Weights of a small transformer language model.
Size: 14 layers, width 768, 6 heads of 128, MLP 2048 GeGLU, vocabulary 8192, 105M parameters.
Architecture: tied embeddings, capped logits.
MLP neurons of a small language model. Each row is named by its layer, matrix (gate and up: input weights; down: output weights) and neuron, and shows model dimensions 208-335. Each number is 500 + 50 x the weight over its row's rms, rounded and kept within 0 to 999. Numbers have three digits each. A neuron's up and down rows have the sign that makes its largest values positive.
After each neuron's rows, "fires in" lists the words (lower case) most often at its 100 highest values on Wikipedia text that the model never trained on. A number after a token or word is its count.

L3.gate1853:532412503433438430521488492564449464434589558415485466500521514551536502474502453392471416483456460609443490439522457509462475559540459490512553503461537590494504395485479541447466500579486530409494488525412521445440395571453546543495467531620528534528514495506500539514575512519543542462542383573378548532546545486415479529487484531497410548545573516380425569465465622457445544447432
L3.up1853:486559453490502436480454501479451470508472441521398421544491487514518542509495426497557504489441539527449540438454477545551493516476557443476544532532539574473445462492475465539540525624477540485525506460465492482507520474542439433480491516459536533511564599538512485578503451498502474475517470545502501493447551564547470459447492521423441526490546472470492475538460549454490425468519
L3.down1853:518475498632523474481546468556630497400461470544429498526580505546479473518424536487529475581574564396539497505477470556439477514522495652466537496490486454440558425570457384501524497518555565548526483461489487466549526547464500589570475483455530578396511472476474500572576484506466571550543497466521444449471476584541378429503504545461496460641462477470464532527508437459515455437513
fires in: "to" 30, "la" 9, "lachenal" 6, "las" 4, "had" 4

L4.gate1336:425481529540531503539512526490536390420465442465414366576461559537492494600537448474611458501495411558531481480519448414477444541454459551445502433498495482475496534428558503496494531509537406480441472476430462464458515560538476497529503478500443441385537412508571494612501503544555487545451592421515509559538526501513486503507483519443399517485457465516496504416492459449545483548500
L4.up1336:495555530528627515541424482569509556535362531526516504466476474535485508455485541600551509537538497483485530456497561426451513606418570454568494544509498448457524537497498511515470471673453509499475465433527467485497450506544436472434536473436413399490490513517477522477407581497471579557472491592536510482425498483429465469482575452460497566462506540490526508453596541462548555510602
L4.down1336:536402547533554508577573476508542507467432484525504429548476576379531541503527464537524528513430507545502506493557541441533496515590554496460574473483491511548448524446549538487628545462554532494506557453550518378535562488513428436551553511499407488444555522504447549579573474469496544535441531535400525460563540514501529520459538457479509468351487528548501459435512594531445516510484
fires in: "year" 19, "to" 18, "january" 4, "1977" 4, "november" 4, "2014" 4

L4.gate266:465636439451519502557503569458488401559444586459493422566431423545467452499499417498507514440447466466427483420572504461485513480447478526490481477570500512491463473492479482346528486457477608477525499527486484506495394568540485436435459500499436550457521520430535533517510602433539534557519498420464487485474485476451484539459487481446435549516462459478477521457516577482469634521574
L4.up266:506527540534534611442454536501552528427404579505488479498394492555505424518394548544478492567468581457479585524537491473457469521546499469513551541534516531487554452524565506450490479506420525471475489538448499523473470623515548454447568473546476437424605415432512515541470375381458479606457528514444516436529532566483512529491480516505481457396478511384632462579505494499417510492468
L4.down266:581527605526534522494427514520450496495573633533554575552496484425457523543450518471442422526546528454535509476555459560534492499541459569567496512495543543548464497489545450454504555466526496548439444447538547404572377418533535498396531479479376511654457522557470537533413581463485395536570471476496519517518491511453526464545624459520522561499502532495568571467549514560568489529571
fires in: "for" 21, "of" 17, "to" 16, "with" 15

L3.gate1776:441569499444592504473473494437451591558537504578508515465501497477479540519491507553447421384414551508541517448469507477499427516514498520543390419447527471525523457469560551519485490556484553453519538483555428466473534544501448429431481443481512435550462363468502514508544513557558594510476496512463507475623553476521512515513494511476489481468463506499372460420537514493543515319431
L3.up1776:512556508416545525517465494578480519548474513574518521594475462467462528514447518374511505464482493541504422541581492509577563516533482476557509429507472497573567479504570525456527588501498530489454437499544461508466490497508512439384465552536477530560538495505483457479503568454514402395482479553507488510521578506491607492521453452506531479592470635391445467534575579578598483503457
L3.down1776:492477574544484524466417410575586453585429550531516535497531549538498510550460635491469493462485468559440536513502458475584530561492574460505501556510544483464492502526510451429470540564501461460505426511483541551486413492485479463540534487487502522507589554418485501441511485460555510532505432547493502491382512456553505490433439487469526508450460489496412535442534552506531487500589
fires in: "used" 30, "use" 13, "built" 7, "done" 6, "held" 6, "published" 5

L4.gate1527:447464463520383492461489565529483385499521519513526444488421567489478510534579480550551492518504482544542550466508520446505436425516593469587557489509431525593518525521477533378474492479522529481514464484529501502428482530547389462303443516435595455521478469511513489494547502498526517488573581541438554466533461490424504403523504474419414575522512422492496539461488612498467582441519
L4.up1527:413479472409534582446487590488458432481534535434517503516490531559467585445545525510485504499488450488470511429570530571459496462437557512534437454523486446498638519551522432552453515542454547464492470445557464531603516518491536443474457481479471487468452451417575512570493474621446520608474500436575449488473483461479463522498505451467476477482499537537518436483491518463508540469455
L4.down1527:569424470556478508490465531588503487598517536445526482546504554460470466529609479523455521495539525484519416512409531512515516412585484500477548551439565482535523485476545425443472446503519567435548438592503488483576495448500525498413536538500547541492490519572503550469553417538458478485567559497419492428554546501455511472564595546482501539483505397540504465558440495578510610503535
fires in: "that" 38, "to" 12

L4.gate473:450486508394475402528564537440509469480526420478532565613591559474521434534468481496483491564452528610509543517437501479365458437468400585551448500535492448496548481540496503452559439508503498583422530559465522541605513587422566480604454483532504464468422595452431498452439512437542570530532460606487483587498488579481517496502601422331491452540458517428470527536523536532477532481496
L4.up473:460494459556521501495454475558518487494481462535503502529424511480508526514489452610494556626447428502544511568592529486486591445464547408481629448582446528520594596478511454519513506545445507525469455495485521568522475487567484411407491529531526507465503451535556455591500453546500515512518456452535411610505537639522552449501437435563557506463478470407538416495536411573474469444468
L4.down473:475580518522544455540511547486465454470509454413506516424565510445508421523529555486479577448510524551483482530516509572584465357558480513519476569521553431533390543520495493540430496520569501533448486567484496454486450335571536557514566483585426466473485440483478402479536540485480505519475530480482537478514417500459493518449443477495507585537515527500490451406426465597508536453525
fires in: "also" 50, "announced" 6, "reported" 4

L4.gate362:481463479530555504482518462449527359493570575456505466531467538466546501485493442607422572432538435518529513540490501561511516451576476448485553485528503457450518392548453521496575430382489468484482449486501581551567568538503463584446446419494513437471565540380444490510487432511482480498471459552457472488470439455430484532460501464453547504529532534483576596529466512522495557413484
L4.up362:494481573448524495488486525480525566587409483525509495513505552530612453410485491469570537480481474445581515541594599491475523428429482436552457485588465458544497591432440588493530549614539559525488568551472481514492505455443385607514483469503592490459528464548557453508511561548372450482573603536461449584435527519584496518476548472442553555441456480454496453468421535410565504531503
L4.down362:436532562600440447513463454461511468519517380470553434561505522434433538563561487546429486462485472427491582465422456515526432538588525544503429523485479582523544520494480446529611492573497512393460474441443635398489514446538543531467443521557460437469512560409499502551467453530525479496445512430446454567587425525464559500578529631532485536506486465518534525447519492541467539521434
fires in: "has" 43, "also" 8, "have" 7, "personal" 4, "listed" 4

L3.gate626:553454475461475539430366553503502540471564461513458470459490468483482494396536533433468472449557475560495491493481378489374542471597589564479475655401503462571418435563517536457522486558563519515501396466533467532452566460522540505445471538455496470388498560444453542465540462375439501617484520532475504495599507534518468559500524472486493519551440511487478557450429533542480578449439
L3.up626:499502486501443461468444495490467437403564455509527503500525457484554544543600461509526507431552444547487555504538477424446445529509521593500449478576613412524467487508457482551508562545490435408417528469431482651548457462570493533517495562500497471452488474570556516530439499497511530355525485485522501434502489387452495487508485406503484496544530455561474621487525525559429563443530
L3.down626:500507534530508530539549469468478459558560617442437501565544491472493460526521522465485459468554529535478506485453447524443486469493495533438468659423542490495517541583460484543489556575525433525491524534575525517518451509418496532455508521479567528476452478521618501452494395545501564506543380466483514399513460439498497555627444550487493536533476492558429483446458420489520495467547
fires in: "to" 66, "the" 11, "t" 10, "never" 4

L3.gate1994:480510537450505473468536585566486474438319543527543530418501482554462503587572334457483503483462551430502526554493398539598548445577457549504520604517479530606600556512529563528533503569456579498522511463491491609479431456476454514540518498467493541532440511502481587428478459509457447504547485526487509558455484485507452435478525488494484419542442532549442488516552442483483478525501
L3.up1994:468514461512477443543480413488477438543484464493465455430445468516459467555528494466459444461478455588499597500534500453510502495455458501416593537446485474469467522494442529436543472489551490521507477481547568528576483533479416457413566484423456580518535508484433572472632470540520550561505526529553490517466409532504574418523458399461523446426449542432511427521542449493449562418485
L3.down1994:554415493468571496566464493542645555440495508462494439582507559513566499462518501588582512501435543508431496530513548433451569536510588535542507565582536501505513423549549483507472491525443432463518519507459505464469483476482521500532548599459487437489508552493519565513428483454560503398469498500565501531515501488477467412471538603489472526549434453547480538558500481416495453512405
fires in: "two" 37, "a" 8, "three" 7, "sets" 5, "luffa" 4, "sousa" 4

L4.gate423:454558555484581510419361485518499559496565547409482583483535519462419461439570512471475492437470441568502569625479404534425528545526483558514509508522426465520414548518480479460408434539442409514454577467486480560481484440483498497553478459531435433456607477457557478501593442503524518580550487546449520482459448467537483600518488476536461478528564485447459518436452542507452542601557
L4.up423:445507451512504523530525478518559538499487558530481559526497481588388495485489481478519414501543485485445571475464394527486518484476499500521477518566393533474392539544553437489404564601450517445413467505408447478455488555437504454534558508480544431451532542482488462455461380582489586582549475483501517517436486481466502544514486534496586533525517533488573505514420487499511516526532
L4.down423:448556482509472547525550512520508465558474584483491518492453496601535524572559501578466496514579558477479566472444429557506477454481508484516551534505555495438462454519589404501416507452440518475523547477500573476352515515489490499493468529458522388515455574436414532475358328466498454507477492547470506565544507502496474496455457497497515592586452544466543514568444391462574444436578
fires in: "first" 42, "only" 8, "last" 7, "debut" 6, "largest" 5, "best" 4

L3.gate1412:439508423466526496542483539513459515531493514422542551482506632585442433486503544517514535499517453547478439503471457503534568511544499689543549464369407513539521473514448619515575525499541505537381514567480411577479498547443467511488471392550457492467516530504433559493516539439589494534521558444560528495465499615550447532446456491455454440560489549503433529508494504441506526492560
L3.up1412:515470476512561471501471526482480592520424514486560520473483490511527419538568465530488473540468412351438479446404421517490542499489556478500555539492532510448403461519470469579548468506461467613464502402439461516464538444620464497495563535519476488503471530491535473533517560549398427511533462496456557530429517580521408542506466526601525485458523404535523586485481556394477507490590
L3.down1412:553381492510595497535533578526478468500395452509571524498489475548494468406564469481537425597489478489414548460444528505546442452485486505557680570524457485435431557477465555515511517490507522552485511513459498465491533515486484510459489448441428463484486564530427528489477554476342495554487510564448503510463387482468457496453444434427605467491462431467480460472512521482497424463578
fires in: "such" 30, "also" 22, "including" 20, "like" 9, "further" 6, "similar" 5

L4.gate634:466511493493451536535477485573496487441508514473449532522565600573542398484567508482465505474511584539401543500564391487403428638465450501509494566458533527491586537478507463458427503543391451471553470475416514552562453461505527561447505457520497533540466476515561533452582569582568505413488576559476532414510528515496560500476536513479432566486477470500527544572588632526464500462442
L4.up634:592495560465466563609425491553476584546474560557411409463595473512497496541484509541469485569527448513474485482590547527473555472461462478542398586575571381499520526533539487440545554518488369486465456453503523490592509466475556542517522517490464590635503559562512458484508549508565466523410433507506489538526486497540499432496566481421549481569479497580511421496543514559521513479427
L4.down634:565579474515553497471457484609460476468432540512594473444498497457462547560461408560559507513587403446410553474558552398467421564535492467484544410587560423595482514550557564543423495510479483443448575558520624491486502507499463449472449456536483504581533497523396555473442488492468423472542474517561544596543624536525541338521459481445457547537436475502472504453572456502551488469431
fires in: "in" 58

L4.gate1764:501551558499477472472493601523425516458529501545489520610498480560438566470536535459588580498371503584536482528533402452488463490485549558533479473482499450512460411434501454623494465466462436515461474443394501579423435548560466486521438578487473449529518505558585506438485481479589424559480536465461439478491493493502544511464459490431425485437507454469542444447580505515493459547442
L4.up1764:527498546419493564518382504458495502448546403425504518447536476454457581524600528487487472454537518482436432572412544552584504475568506450531481526467572441494512500582480482442515487488455492554486555542476526515451511468516458454434540570576458429461464516555500569542567511505478557464499407487569527478520421471561491522633471472544503508619494456575485557589511543534399447446486
L4.down1764:517589451542591506474550557522520544452462480548473449535553473554475410438535561519526531486527445461509408527415432516536565502437483466379537465432520460513521538531537458435521396530524489444516426433520540499446466478450476426546525631546467440448450514436535514473451491439473466524515417493481440530505424470534470541597442511440443552482470456527528490503562541398531561498490
fires in: "several" 23, "many" 15, "of" 14, "early" 14

L4.gate542:451487420453535489529510461436565522407510501462482505534392460585528517506569479512473432497553508544567502494502448484535439499406443431486505465502477404475465555485523491511494593403437482478457514492480500466487452448549536481477533449515465569547514501531596518559420492450552437568477584451499528600549558537511426445601534552377508614518508385463511440487465608543498463400545
L4.up542:484512476540415511534494491524524454435524500553466430564493488542511528520478547447638469525469505560523429531451575519436460485492534510467517506428473441525528528503420466506540496544561428505551502476512441558589449572551534514477548484587471521515462507506562584532509493476503448571500484569469472515487465531521577563455566456551457586518503433482467561456487581557502512505431
L4.down542:538473453492434589458457493499539590500542488505531486453480504518468493526520536540470535516521493584539500495465511486495516510540489502533440521469504534468507615542510491493541443540407600521525493531505458428560605575584453566456599370488466592542473537416505527486520484501545483452536562524454555536548486507521531616634457620608500550387549547516556523527417448619523467542534
fires in: "to" 18, "year" 10, "from" 8, "range" 7, "member" 7

L3.gate518:455510508526540494495492391575484549429436532443497500528494532643531522478466517513550539521526552561574389596382445430544470460469531560566588557499577455500452399470526550465503583521466497418495481447521469497371459464500459441519495615555568421506602508448560470510485437537629560493502443549499526413524591460529458467613567535438577505540536485461513481459506523520425489423505
L3.up518:539483584550501467537476489475443436365474543525482501443553423478428546573474477514463464492458493611524518536432479482513561513564564518471466600569529535465509630553443562512490499559371426559548512492483493560504460550547494537564533574465556468486489485543383464435499421452531442478482440431500510579578533545513430452540544446555459447543472513515440597557508481585469463488564
L3.down518:472490383433570459449499480406505453587504589471543492584496532415546548459537532512459519444609492545499427546486463441484498530516458509485557480507487455543581409508493569451567461444536449490426483464478554461486522525473496506541532557453507536426552409401603531524468572564508532451488562556489487390578492508467526455481467496503582605463548569512532487439512436460480544593546
fires in: "of" 15, "e" 12, "are" 11, "many" 7, "sports" 7, "have" 7

L3.gate1932:501457593465499526475465571459523515480487551390474460452538465546493453493509532502617508452515616594539469537506500544448405481566451574475435528478483516466604445465450497478511459528527536490462521506473486554542427578428476587427502494498532456451419517447482496468498460418615496510473439445519522564437564487534502385592537510514486546494486520543496495617562474558584438517568
L3.up1932:489498475513570454451484598529522512461491468494476539463460557484492617529513540508504458501510502572495508544472478500432535444551538491522427493502494424475544449516502397536526584433438509556534454434496482435452554546501519513507494404510455518438493455533556523465491464469544495531526484485493468465523448476496540574500405513484468554630421515449452435490483501470526554503487
L3.down1932:507507623466533500498481517500437489440463499584495500450550543558587544475483586486488562488473442520454448382553607501541509547524467476561506444516557569462466466440441517446490572504490505550530528550500518403531585489456522474462521499483478527513572469441458423458460522454482547474553489534560495527454580428469470491401497513498486486556438399536511447460546520492495525468494
fires in: "m" 27, "s" 12, "com" 8, "8" 5

L3.gate1207:488480571418487571482422482509427479471542514482551466546472437485514563480506513450495486506450534473452588514584392575525498471478553510478398532485425521507533407506513531479539462442516462472526543545553423470511525560575563547528542500492490515480516526474567548430511410414588516539481400448511500513498486407520587552539452477391511501513466458493558537451522499594504560476516
L3.up1207:497529552459591551478516564521518444561607443464447615573547569450438445422537460490540487480464534442444495557539483535518582567467472556530499495450441470425538422423414533546574534493493403488502536438512538564461459534562441440532366509516434527513448511527502465521483484513562538522538498538543370494588485390480571447427472436500515461536498495518545612417462533597440491435566
L3.down1207:560528518477541583432523445512495485524412564472399526539522458609499504520548588514475456495386571526489496571513517581420498532505456467480542499465569496419513469537406539452455534495570512572496600477516577513449482470469469570537504530442453467406489463440569574450421471455466498447459534589550494454577540339424495557468395480487504539570408456474503516421498552510545583495534
fires in: "not" 31, "to" 24, "could" 12, "would" 12, "may" 9

L3.gate75:531467462528531537514495494545480487584481546437436514512502560551594461538534499476487546502437551497582499579480502503505542526455559438441468524478539475507520425481560481397452550555500459525494504506490468552478434469490630500443512517492494489585487534484517477461546545442594411374448525553572574482550470517534560504539502495482479422492504563433597589498464616436513556548482
L3.up75:471561562467552562464501502554485490454538473559539489486491465503515563619413514502491474515532451380488485523394554480420582489453523485432545510487551436556455482494410342509580432523514488509530539521469506554507486522439439528592553483541583494533470506514462520534411470552521577509488539478443425517408505444555540557516408472548437445627545441490561542593491552491481468535422
L3.down75:508598457555555449459402497515556496542457583492567453496495547560517498589499484510536490569528519504486498484495384669514515468411464571491495526511510490483464465438449477539520454479532502533508554526451587415526529477528495420476473462471465547483559488442426523506399497462488537537455533483476525466579469433459342515433394516583553598573494401461521540609473466480439545466476
fires in: "first" 58, "early" 16, "personal" 6

L4.gate126:451444434473572483488518470526553513495602545502513585540522577516530578471476435480489510481413464451548499482524445551532567488532484441450517567399410420517410469515447614513483634560468474441570517608460445470480411443519576513416454510503364455475516472476552512458651543430506446505447461461535515436495588456618487459537488482451485487488515466428495475513598532505572510568498
L4.up126:565559621511523521464500505482459451573634494379539557535476493479490476563620581524470550510529412499578604478506552521464483503534490574440502418498508544454510543482465575499453534500524569478526568501397473547540540412557558495602489474521622423432506520501500561498503575589476571507534462577603491527533465475563445582526455548498427499475588491532498423442442550428611400485443
L4.down126:535539515533491380459494428620481435447535407426493567536454458557565535468522401505465484447471532554496611524567491494514573474599543441564494497529472555513532533512534504607474519471583550496437482407459557487541513492548427481502495438456542465443460484394508385483470550503509587431499464550557573447529495466432487517470507462523512495473482561457422569503541533457489506400502
fires in: "and" 66

L3.gate132:474405536459634512469559461485481497421559505442518471494535507546513496513519479532469495561468513613473515432594516568480482496550611472380490530528528530503444406546512444528446443566432463492416566505493475397530516465609564481466491465492387564475491429478427542524597520515618485442550450480452565469503547437567581521577469608480466548559505492469511522502489509543502570465519
L3.up132:578433434554538480462470510465570485540561398472456529493478468494557462488523395420388490531445509567521503459513405460446530517453539478510433434488539454576533430365556467479497512514482504508506550485472552448484437475439514413381455593498454555464520485490572377530550484500502628464530528474517416449506573532582486449461521418462505545438537430525557582509476678553445508450540
L3.down132:480488443500475468444528491510536476512462540535460500569501464539550462490510558508506481511431366564481492504479460420498479594460475459430562500544444536456543547625404546561606537506508404465489518416497444568518522527532515506571461358495464559466590424524553532556541533516490505543439408523491503442462553388523467587476447446472527429489521477537484403513431549458501484508544
fires in: "to" 88

L4.gate161:488461475467536556470523464538521450555495501500439506480334587562465462517489568520442547522543594483436483578476501557530421492442542519611518531502516466511445473534481510469451497429483479487526552514515522507584475387548497581498529480476481551502499500525465591419498481493387491444386558486476453520580599467555391434472586509531440536480607461492585506380448533609571506514482
L4.up161:435579502505523459444538515482431511458471451460499488496487525478584453418461565408539464512532540558514465549431500502513479446566531540474451460489549583503523450437551459492373499528455458480516488551548494565577525405521482401431482491454476540469475521501417561519503516407378476536503436504556491542504449463532545486443538469512483471541558510561527544319519506407548592450540
L4.down161:553560557513515530538542521602509535489572531556599488513465530546574417545550475569465396547553441483491476531520407520529596483499552508425504539533485541468453513558522424529496519525397517598491519579453397464450587420440546473526543489538508448496630498510463557552564462459610423463502502478514344585440469546498492493460528527456483559486560480461539537504532441553498561434523
fires in: "was" 31, "is" 24, "are" 9, "can" 5, "place" 5

L4.gate668:496509514539543502513409534631569471479519452465438532531537440422513481489606402451448468544435480462468512483501503523452382512491594599454447539476465453521494475492553513518593518495399520540425529553487524467583475542486509530493479557503440462506561513480537532499485482453548465508569561459482499481534568557580496413555455451448497428541648465497481516442534531438484643425470
L4.up668:527424405546477463485434491480448484504525408532436487469461504420493534492541510502469434517507486420455501513564505500562513473501609476565459575540476546477415526492519537467586465448392584491438627533450566402519479458466393517534508506481488490547479535458493467527572530540453459428604604490479532456568548554502494481455467474534508524599507476489428475479492534555488433436475
L4.down668:532489367414450514514536529473494512490513639540471498460459501509451494545499589545460471482562530417497517439497544519498607430495511497477484592514501484503525445546490458465519486480487481454501495519433849560589571505442520498490496519506472548503604552527447511499508426500517412418459450477457559448522542529453505471455390453557498485512471510549508547494478483522546392485532
fires in: "the" 100

L3.gate1037:568408480506509585444493408447456498394677547428456487523467465496539518486513500509603493509617551519552430484540476546529377520493443501525554473483478516448603474510520547520461469524511474459487540457496541454486523482554438498480561565600485571491435539436518501489533551408499497534483553443504479468554507512522511516395544537588601521499521470481579599407537456449514629512548
L3.up1037:498473453510554453414431546514414539533461492527457490507464392568524550518552536486434396553561486496537507429422453489470434542489531555509489582554533450484511426518486435496557488537540663515427479552555498590479494504525444465496538511514482481437501603527488430590586520459501466459504616540618565523513495560456428575469499444529433493483525484512469468483538606523487456565563
L3.down1037:550508515448506566489448510465523534522536530502595560425554461430568466480506376503577596505553503515510479523513479579578495490490575511537546503474466471484512579537567470530473516403460553474448512520458598422508492361479494456498439522487413485417515413431495506488453542424450413503411530573551541500507555525350500414548500538539508565514448522438449540535495388558488577492482
fires in: "of" 45, "first" 14, "in" 4, "purpose" 4

L3.gate637:477571477525508461427540360513572457473483565380575506516521469471458522652540543453519500531455547488560455550480459454438552528434486525517467434387459548470551566530558554580477470482464480539398587529496531375501539572475528494496497510447467554520521544515474534404426495481625513561468504549541488600519527503552526574483440500529481372551499482478465382449568526478521511503457
L3.up637:535445500492554502505497423531469476467397596462541536594523476523443437522419484566467514449527440494508490478462487496553559437503512513434483494485573431539480446525494444459505476445537502447507467515446509528476609468580505509459566460510579435568353483557570494563497471538522447552519474469520536553532426547486486527473482486409439541481452441502465519552516476502606529562500
L3.down637:462523552424443532405543486499550603470512526428558453536412529408441535483542420529480530469540547532589480539519533451505492538513441491481506486460494461607476558530542441464495491541558445498521449496530502529505542491538562434448546437522497368607438485555577447502481431532492436507495372493591579475456478457512566431545444489439474466505425480536459393521585437507526447517427
fires in: "3" 39, "31" 10, "30" 10, "32" 6

L4.gate1235:503520568467560578448494627579459428560465544519553439589487573499448478568600512529428463517441475526517551446503546476521550499498437549612497445503506533566455496537487506504467460489427581499530422522515510472481435543497511481502577458616538465525468450476527542496480400512534540478565500521461497474513512464544429490527517515497584538439502512477551519511568540533577488412524
L4.up1235:501449459495482565514514523491513511460507462505539479492493474552627509423451521471409574508440551527541536563478557556494479494562512527442453441538453485454433469501476507520468498517439532486520566464505475538419492473529461497502542578461499436494481594534453553539511477401476495502456517517560465516506509532439467516501492548477553605450515422480554493498506509544564514618465
L4.down1235:519488527551467592528499541461469523531538513426493448482516518622480479425589512439502461559500531557469458436475517612495550535445478450487492477465543453541473479519519443512446449495547576505567479558537622503437437504473536540528488527465544505532507590444466485487464553525400482548544500524493506576539586534456529518615402538514610571481490450477538506507468521538541543511607
fires in: "s" 46, "its" 24, "his" 23, "their" 4

L4.gate279:467517508472507606484473391419438514420404553592553477569540550511500516613467478576490499540520610449542539466511560466440409483443577525543482551414512507487573422545530440499534459498513496436523457420490517578499473602444534565557472473563507507549523480489503547574440469524469532452513533553500452464476528473511489579469532547541448554505475539496494471582511500511523508459509
L4.up279:455440590533553486501531485382539502532436464454505561501433504486596456573529495569507447481440450496524502492529487475469453420465541506511474636477572586507478515524563544437525459473528524531473520500492478468587475471466430457494489484454451508477464404494546547489530497503482390469490428510455466499539450412577489421518556509423611566388435470503464517541478521539420450512531
L4.down279:535547483527531531519510490499478507427495503562456447486476551445527484449480501429485491419574614502539496470486481491448498535476540544498581543581434515399449464444485511501445497644594551490573515470466551487489511472509479517535501600506500518535540530488466516434445460523441665502516488498435481545501492519479471521459550552431497494517538455595523512616435504483516489435448
fires in: "two" 29, "three" 14, "six" 13, "four" 11, "five" 7, "other" 7

L3.gate14:545500577478471471543421473471522486597445446405398454529580529530541489493525544548620408574555564533569480486647475490339474484458541510523447490462488508502549486539499530485480481538427473562553491520503532456498506492531523438556485538493461491501442584441538550512455507446446458501512526464487516504513668547467574509536527459492529595512428446475606541538573414571529496585485
L3.up14:518459494524433540458431378490413541459497510538493494485536428511548537530622505538482488530412520491534348459496535505438550576518501603602388543470493532477477522503453440540552481535523531446578463498511509549496446655535509589581584453551501491538488563518565471548569520494541459575591510502410559490577485478487478509483464499542501459441477482367498454489529467608574486470543
L3.down14:473516453460504545447505540546574530473464552519420446548448467509497448472363530416503426431492531524519439563550505395376452451521449430539623428427474556504671557661540566415492524490518566465590542513526627459546458493477533425496522483451538476474480512451540491449472582431556487484450486564563527492463469498447523460460502526448520503500482474550555574459510607575487537519467
fires in: "in" 65, "throughout" 5, "into" 4

L4.gate1361:494548476455500417498532514467510501472473507526463467485475586502577563493496619486530462428503432506576500382474452521543544524478447602558483447500501434623424508454463536531611486588556441507453442533460552491491390503608582436591463453509498476488480557502455529486449505482568563498419566480542581583490497534472469510400581501465443403536498475554414516508644565459481517451462
L4.up1361:493566517518488490497479486434491455532481541541516545576503535515417553474478476500548587471554512440543492469645456456476565489413499530487496555481524511545456532511514502524542429467530430454503456562599521522532502512548553459539514530482508479550496484493510446527472524473564488503509439481511396584433503492460536492516462403478534430464503467480616481457578480459438516501437
L4.down1361:490474436462467616405557469481531536486482613463457476511474575431478502555577450517478533546503522522522559472532545554500444499438460469436494492437578486514555429480433568450432440452569538554587580483484437472532477528507531496577598515494510478588469487531550526600475463545530477464446480512565512449463404477533463422494498463501463511511459358569480480575482420467433471523491
fires in: "3" 48, "36" 8, "32" 5, "30" 5, "38" 4

L4.gate744:462493420424475538520517474509558493518547500479501467466546551505540457536576538444414442497467508505505428457539491530509478478470486548546519488483389446503507485447525549515593470454533529438519606549498495476535454469594532534551499461515480478508498489559525540513484489536523525534477531502454488436572447451579460508437456523515462552427484589536529506366517432515544517398522
L4.up744:491526449490491510503466480496469400505502561488478568545578472524539614597476554549455446488508562502490516498453450592526520500551484442516462562545518554567553416534484547490480547441443479470519412520566547470509586519417490475514489515460549515518463519393513509533534420464498439489519429438465404504456565388479597441539530454574544484556487399507494548453547449540429513473554
L4.down744:530515453522535437436447472542395461441419525529462529439581477520520562581554482492466560491542486479558599441504401477524462513410525403538515504557566541582463403574503446533462480406459484512558411531534484389505589507536515393500562529477490484537481543549520466551508444567522442476526535480457363578473516481508576474443471510503475593504493426449440488579469409563506549545476
fires in: "can" 21, "is" 11, "could" 9, "would" 8, "may" 7, "was" 7

L4.gate105:491516535554517607585495517539453542452512547555485540549523568512527488544502533514517484468488484430499448523486551517498541481543440528546504469521440509498501485466545579443513474533439560451547469473528494500508503387487484529486440460574547386593448377531571497481498553538546509435514448543476545501587463592574530531473411537512452476495554454461547552582550474521405612551482
L4.up105:483539501507493504470515545564503480530453487542485458510486539501438506553429553534538516482553596503401479485521509566535479507436531526447481495497536445396524471443474503481599615468516531435557565535503456551586460590458476486510464511538552386509497527593494549536485500393563571480559611454552405458509543562503498486454403415519478535474602491523504489367538468498544413454478
L4.down105:462549508545542374548508440659463587502471350532535497537546477526490528561512462519574490475505421503498507415497517552535509490463372463596488579534558473557477453471473585535372496422503481544488475465564479379500517421528571537520560429496473475546453501559547447466522596595454518461502517464461563512538449398566516537527482440421543513473414481465506444476498477443588595527495
fires in: "and" 74, "as" 13

L4.gate908:464578450455512539420411562481530542513497569471501515489515470632427483504542461467452618402508472569528465507477563441466412589503500481539498542473491445555626433481497494462541492524442574515503496569505529499461489512480471489520607564620516426439539572511628544461462472544576444532449512403543556442569567530588516605509540456455441621519521477600502554441410521467519546584479
L4.up908:580501544449457492500428483470518418508496530406436630518531505441484571447518458563449579511462539484487437513428535454442423521497504492488502567529524534543539469491524508516420541473454418496459512426498543484512525534538453530537592499568588475496512478462500517508477468507446445489514419505595446453602465438472518449489493549463605503470471430495506440604532550463548466499437
L4.down908:520514540530513467488455474471551495496537505463474580503565452573583536470478544476488561446584497457534364537498541449501450476482606485447518463509545515520560418529432402457500499514537464448532448515532611593500460534534484544626510558512544497537504501541595542482467447446537496525486506431499475494527441532500503502537582543535544618525543580500523470460507416409541494481565
fires in: "several" 21, "many" 17, "some" 15, "few" 11, "of" 9, "000" 6

L4.gate1611:500476495511430534424462433408499505493517477449552472494504548539465528519480489519520502455537513529502584524465508431540529563453429515472487503480452518471502491443531541473559480460556537536508573518483479467485470566503561448462530376511485504549519526477499525508480400558454506527514544557539427522470507504502485558458510511571581473439430499474611522450559534534470482422587
L4.up1611:491464449528549556450489461511535431467490533527457518483451516560534565510495519509416480500550496580463540515474517500472586495550486586634575601458609501491494456484520561502486575458455529481497523549444486488538549541511359505512526498492524505494409523520563424519512566479469494470571597419437548432600510571464499534480564533432520494434536481458487506568512450476558509475529
L4.down1611:562503563495419538550429567439475622491539459473480446512485570422567439474568516501414558511510534509446490439455459525604487428589552511329501509544484467458483518594484535505535380510483539489538471489545557561509508479473529564578486418522566515515443522476476496477463401448337428456515500544490530538463421552401480458551458447540537548561460491488504580501455548467597556552581
fires in: "her" 48, "s" 22, "his" 10, "its" 8, "their" 7